Part of a small language model's weights: vocabulary 32000, 42.3M parameters.
MLP neurons of a small language model. Each row is named by its layer, matrix (gate and up: input weights) and neuron, and shows model dimensions 0-159. Each number is 128 + 32 x the weight over its row's rms, rounded and kept within 0 to 255. Numbers have three digits each. A neuron's up and down rows have the sign that makes its largest values positive.
A block is one neuron, or neurons of one layer that tend to fire together. After each block is what it responds to, as a language model described it from the Wikipedia text at the highest values.

L9.gate939:125106164106127177089110137094067133159089122086125101190198113178132157073146106077137092204143086138198111101124081135161159115156146124150166205151084093102100074148144066145150134176111124096108112144127140131168150162167112104149108209119119165090111127178155145155174188155110076137097128084201190140131120102138143159167133183173108120103173152189106099172070197149118126159093120071145133156147141162162127182063132143099122112160141097133165083110170154095118100120123107
L9.up939:103136152143133115086153128145129162101079112143106119165121092140150154141140142109216096134140172151142129093105182148139179127177171113131117155099116168109103153159153153181131153149127107038148101107115106136141176160137107148114105184149136107072142102151119196184139160103095123116101080100145120187157168138132097080094092119131084132149255113112093193145089179079101119099142124106112086133153167182118092115167129099145129110088130122064152115102165061144081041078173133
Description: First names of people, mostly women, or the last word piece completing one before a surname: Carol, Elizabeth, Gabriel-a, Adrien-ne.

L2.gate13:129174113072130034173133149114135145140181162141154132051132198114150133150085127135098158085126156097115166118113120122123110167163134088130123122172118158126117161156150160123089130149130148110081144121116112109057106092077114174062134075181163119095123137118030199134129105097137176141134134069140183122136159161093089132157097084094066119104148099149144087148121095157153152110170133103153066121178151153134130132191139126164114141076155107122071155157127150119139127115160126
L2.up13:114200110060128027150150130092144208116173133140127095064126194099153155148089122124109168092107138087094138088096130123116138151146143104101099106164132162132140162162137160103085141145135143120069137123119104097079110111063133178063161090161154138078107160127070197133132114118140115144125140056119169131137172156121074124152105090052092095113139110166149075146112096163164175111137133116155079133174175143150144147195117142155108141047145107160088155161123131127131137138167100
L2.gate166:137130135220156127145150136141148199073140157159102094150093109143165060158093166122097115118140151086133159185066107098155107162099170153116063139100141093150099049212160080195153109133140196143127127144104152127090116136140131110155114128100189123102116141152086100190117125133097099080126200088131170139167154064146111095173122165099160160073113131135091135081055123123174115108137187100115148145195139128039147148107081134140087136178048138118162130115133185127153111109136119
L2.up166:115140125166175088122183132138126151152155171141099112135144104159174082130013141132150191096114140112161164182061078119151121115093113144153108124155137131133143127121118149233150100075093164132110183105108111159045151126129118115086132090072148087118185111121131149192146145118101064107096179153093138129168113111130166093164105121095149121112137187090132191090065173137163146112136131052108132119143137148123163138110119147117171170122134185174164120099096174173149123136146133
L2.gate248:095129144146158152113155172094141143137067164104128109069114104171096116075182151130146158110159173106127104134158157102135197148083153117115085105118028137142132153109102087119095194133145158174144165071072156128135107100112108074184152137137113172099130136199148154212112189123163150076157165104155077126104130126159136077148162162085144139119085137152102085162127125123158121144147098140131120147126155109180189159115094088213122125092118111153157147088096083129184139169179122
L2.up248:082152163137088129107176139129201148138102184108152131078103122154135106122148181149121137142123142077121100145174150132133161133073150125077095095101098090144065119088137120137119204116111129202148155064089227142133096116114104081162174105181089116083167120150173118172090157096146126084123140121162125135175119149136117111090155163078139122158119141155088055149087073154153126164130145118148110138129122097231164158113126112163135088127139161110126172073121059109185163127115078
L2.gate263:136155098184121101104073124148099200113125179119144113081151102130110060108084129118124184079077162090179136106130147129165134146092135163078056133087138152204123177156117104155144161079131157083131165127177113074141078116152161125111180103125189129139123148134133161121177119102130138057128198051160092127134085067116180134115111107165146162105064120140080081134086143178112165171123126168127096153150172165068166146182098177171111168120144113140120096172115094126132077154161125
L2.up263:117157143158144080092063164181099153132148162148132110126107073123130063085047092126141221077061161091179124142145098101093138172087107136116065075102164145120117141078088179107103136106155125131118097122165116127159130177129143106113176112173147180149145132164113145148201075118135118059127163071149123153156090097082170103102115149133155119104129086107140168135100120129116130163122103141134105158121150167155119137148112174164115140138153124152130127128130084103144104111156130
L2.gate428:157141188088175126128084125148155174104115140154168126129137088109148125161152149125085142135128115100155089131130113182055202093135122169104127093151127114099172110112167121141113132146150177091097161104146099139141128101155166095140089146098133125116168153148152135140134069050138115103112147128138092119112124092158175121069146150138152102096069137136139080125152075167140138133105107038084116157171153128102177085135214099211171147185185143151161164123142138137107121141178127
L2.up428:075117126146183152132144104143123176115139127155140151117095111132134093121197119148122098100128097075147087099142079152078155123107168176119111111119165133127162073094159150154102141140157124114164109140133114151123118097147164063130084172083114200151154162153195095146106138114155088112154170148166114120152120086186194071145164212133138124126111140132134087072153125176140127105144103114110123141117120071088107106108216105183168132218157120146137157124201157174129084095201121
L2.gate587:101192114124146115100155116133168120184174108118113128108145113110133167135092142151153119072170157144148156158118057151048162119195123142130086133173120151093135108070060146111119138175143087103128116152125104126086181127115142107093187116151187171083120108119125128146155173093094115115139116176109158116113129089158151082139085132105147121160136098103085145170160124187105145105159131104129126136134121120123152127078165127132164125137144148116128138130168124157154173109162156
L2.up587:093165110113115111142124129082119182102153151124152131135117134158080117105128192124127131135124229156124107142030076140111092118186189137129075150142077170181157175167148092154106158110113162088056195193148166091130146137129121113162107140127133149105116107092079134153107131101144134124117178165142139122082085120128175134151158127191113140089163153183068107172136117143134124105119187095106103145187145173117172128124093136114146201124063080175157160103092158121172109132123139
L2.gate856:082178144122149138078049130128079163111106072165138050119112112201113134125159106121126136069158116140168140129114165147063112156146132122108191158077112177201124123103095116140073115140146050142122162156136098134153107160100190128097203127075179125099127111139078119091139145115163185081196153107140200156141085054127163124089132117160164127178138171137096138103116132120125125143105095111094189179144158156156142145113149126151207157122160127131135119143098144100151128136179108
L2.up856:143209158089132108090107165143138193133134112154153041178099092179113087101109109140076149111132151084152124134119196104085089150124110093106190148087108172154106128113135092149078124167143065132101152110154115147131134159108184140096144129122174138114141066103107136119165109103149161109216111137173182151174100080096119127083121159146167068170139151104134176114115148118143137127155085124083156137132148167160159111125129134142182130111180107124136112136121122116143152155160078
L2.gate967:127174180149185111120075154181047203110109095106150063141092051124090092098084097129090099108158193087178130080133203115136151158100109136115107140124119181146126126077149113116112138154167124147159159093157097195155074147113138094128082141107141166150121138143059169133122134123152122102154155100156121132131096147091144165110129169128144108202083167102131160128147128084131148139138089132088148136116175118144152091134135124169183128139136128084122104102118179097107147123141040
L2.up967:107135163136147122094070161148070177121085080060183093142103058148099092087178046137059148116151175074181143085132196119147140132097099168096174170084147144192112101083122076160081125115177124109149149122155097140163116101129141107125126129084146126141172125177065132101148102109180152094135129114184125112122088083112150142099144145141159143158124189148118135105130124086132102166138061161118128176123164156145162119152136146203203134209137129114159124124158120121124113135155061
Description: Chinese and other East Asian name syllables and place names in lists and tables, such as Zhao, Wu(shu), Hong (Kong), Shenzhen, plus some other proper names.

L2.gate151:126144104105136157099165147104109156164055140070125128099169134119176179144124154073125079175180055106132154083115166174146134083175161131099195193165053095121163085144140080164153159179186115089199137075103134135159103137162112117126110149115084138064120122144113127102185159102173144115175100112169144137159173130132209118133148159103098146105124181080158143187164110156114107134144133141144158172172112114177131184123194150158140152156116089157066134048171165101092114114109064
L2.up151:115114153090141133088130163131151142175052130074148165130138151177197149131144158084129062149137052120146125100136139151135149103159154171120188213130069112154123112124189110127199156198165110104170117130097130093146126128195097122112105178135094145068133126159124130126176138097180127123141081143165144138119179117109150115114151144105105125117145141096182136200136152114083122162117063086177147182147056106156153111125199155111132125153157108150058183086100142079120064129119083
L2.gate280:125125043140123118141195085081113162102156093167133152136085125125131153100128137100106104113161162118110142124098169079107150098139166107179076163156165111148125174149163143114152150095120140187105122132143111117153128142163137123123115110081124111064121119098124119151117190166139139063155160112123159079108143155165180142146143213169140155123070158116062067108122105141166093151176156097122091144192138137132123168144136181150096154168069128084115179108144169140154076045109122
L2.up280:122083140116032167097157060105107146135175141163156103145148163114159138105053145130099095115180124150155116154094121154150140120122150111096151152159134179091163128064159127095118059105147126128161176105124116114087061141131145116076134070146143123137178139087096094151125161167145214131135151112139116130113176154124116150164148115181152134187118141085126112170091135148128126132153187157099103132156136111106229151176183151058082155121121107120088220139098098083102080098144129
L2.gate443:085179066151092155152134112101106146182135108131130156133128125109161151126139111143077168135114117140112158185102120148138131152137171073159093139136084085107192034117157123125119185144127171135178132136076149112145141195172061155146154051097097144089180098171061103143121115172135138114079095106144165093128091106142120127125087152124070131119183128112060076093124061126141106125111150166163137107199200151108160098106102157104108160109118159132136106096184082148142095107077126
L2.up443:115093150130096141120125119137085126120129093125177118137117184112101113158108153126123110177123079098141127144131148099055174104175127145138057092099160121136123134127165137120108103055161169144181196109084133110149111172119138090116130064158095099097126134117121082176074111145166140077080103072168103083088149149174077097155092137095149131127100118172137079087131128087117178143124177092140124110159153090105092137120177103176112147108104134144106149149182157138113092127118120
L2.gate484:161117089144103091172088103107162128071101158102117148102124166091163096139128167136150106150153127106099153178077099123170138156140127109158114110166086134106140105196211096109101107128099160197056160179126157091105150107107159133111142121108091055097162087157073182185136158116131124171029162045128099085139165077140101124150129174120107101102178142074109130088120203140098126155122162142057053153107168167108147157168096123125131130066101092106108100106126111200164099152128064
L2.up484:131055106143098122144115099091133113154107142102136088127124093137180080206159104130097085124171162203161147168139144216155173079163119155174136153101120105102103125109030121149159104096146109111128131042107186128127154093152160161173145122150122155147153143134139123128111127159063090147149120159086125145119073128146174135153130136109100087158093161096107187093168161206073178155077129096106139132074129109156145066092122148124078159147091149119195156116137148106117139070134170
L2.gate628:142173132140152096146124114047142149181186179143150123077126121169125168170152138097192070093164131163133119103182106138172149137141184089133138183106094153139129110185144103141139149139157108091133201124136134111129169118138077146175179142088164102107154111191121069128143147165171061173131119119097194145186140076071150177121149096149121109069197161108150127154062154111131136132106080094140096162159132187139131134119189100102121151153104151104097135113115131142083100057106086
L2.up628:157160140137159135129127074062107166138184179124143099075122131160138162151168147106191087133162148192101162097157097171162139168142144119159147202112103143112135087177137123136159137119169098129131195174135190074129160091134110153184214140109149128093146123161084056142134120162178086159096126075101140113188137046099178164136144102156109152089181151125163099140080167126117101140088091089118135180148106183126118150110165091102139132147117146098103106130132154127112100044103127
L2.gate862:080146047094080111175132104130051163123162065131141075164127152169124086112127113116154112114159131143145093115109206132104085137130153127123121177209097107135148114119142115073109132124187132137192094146120153086158148112175108126157118103111101127109104121084067161139113152168104098106108127105131143076093120139178153060127146104118125138202166100130143070085148099110120098172170159142086102140140188103115139183124119151130115176085119117133126158134194168133091078068146151
L2.up862:087155108095060131175151087103089141122180061134107128162155149142139104084104121135141161099167101136088110092165179162130113127153131127125131196165121131128161072121151119072100125121134145119205090140145135097159127119144124168124161113119107100112110112089108153160124147194103091098054111089077123102075177140191168098114133102129142144153158104150121109067158105130119051197117203127151092119190177117101125136174139196117089115110130132123125117162162134101078091065130209
L2.gate954:187096149080095125116139110143094118093134138128151134154158088087144137155134104121159096116167098158142137113151088103106130077106155088149147129121125091151134101113131185164155016106129104111170139154143140159139119099151155074169111079065135113145218132119111134122178161082090107080115147096105103112125125127152156159133068136129131143142195145124130147054107128201067124094151161160093093162120166147179182118117114100086106146147131126172134198105106091153184088108062149
L2.up954:223113134128126108120134155128166141105167110109147117165138150110176113075155146103173080099125121146148091137124118095118126112126144112203122110163132115123077136123167160157161044118102121086131158124061115182165089115118119102151108039139141079113199125113090113122127219127102118146144170122129102066109129134156159150133104085109146122099130135125131134057109139109101132053160201155083086144130154108141167134126088088123125122176136167161143169056068095109164099124101123
L2.gate1082:167138127187188109117100094077146177079121186222145111126152177155152076148099155117109068096160157174087122169194128129116113121121153066198109132166105163121161136163127096103146155153104127138183155085079089143145105143112126167074164121123152137112179165111149112138129149080115136064116089107181160086142135168117142148127125139124094124123189130055112095160080173149137079083139117128117067185117094129115131152133110077109129127095117117157159165114121168102161046078084119
L2.up1082:090141144180139112107122079126116113121164147171128141118057127138115138136125129128046044141167085124127110099122125141174073093130100073123146159154079078129058142114069083153181129131121071148182244167107142124151142094131153144098160156189158114153130148119088130190127171103131100132119075123154076123105072112134149132120085133096090139151149115139136139101134154205112135126104080150103113146139093097161078095150207181112094161094101105146171131133151150153161085137082090
Description: Sport and league words inside names, such as Major League Baseball and New Japan Pro-Wrestling; media brands like BBC, NBC and WWE; and given names such as Dave and Diane.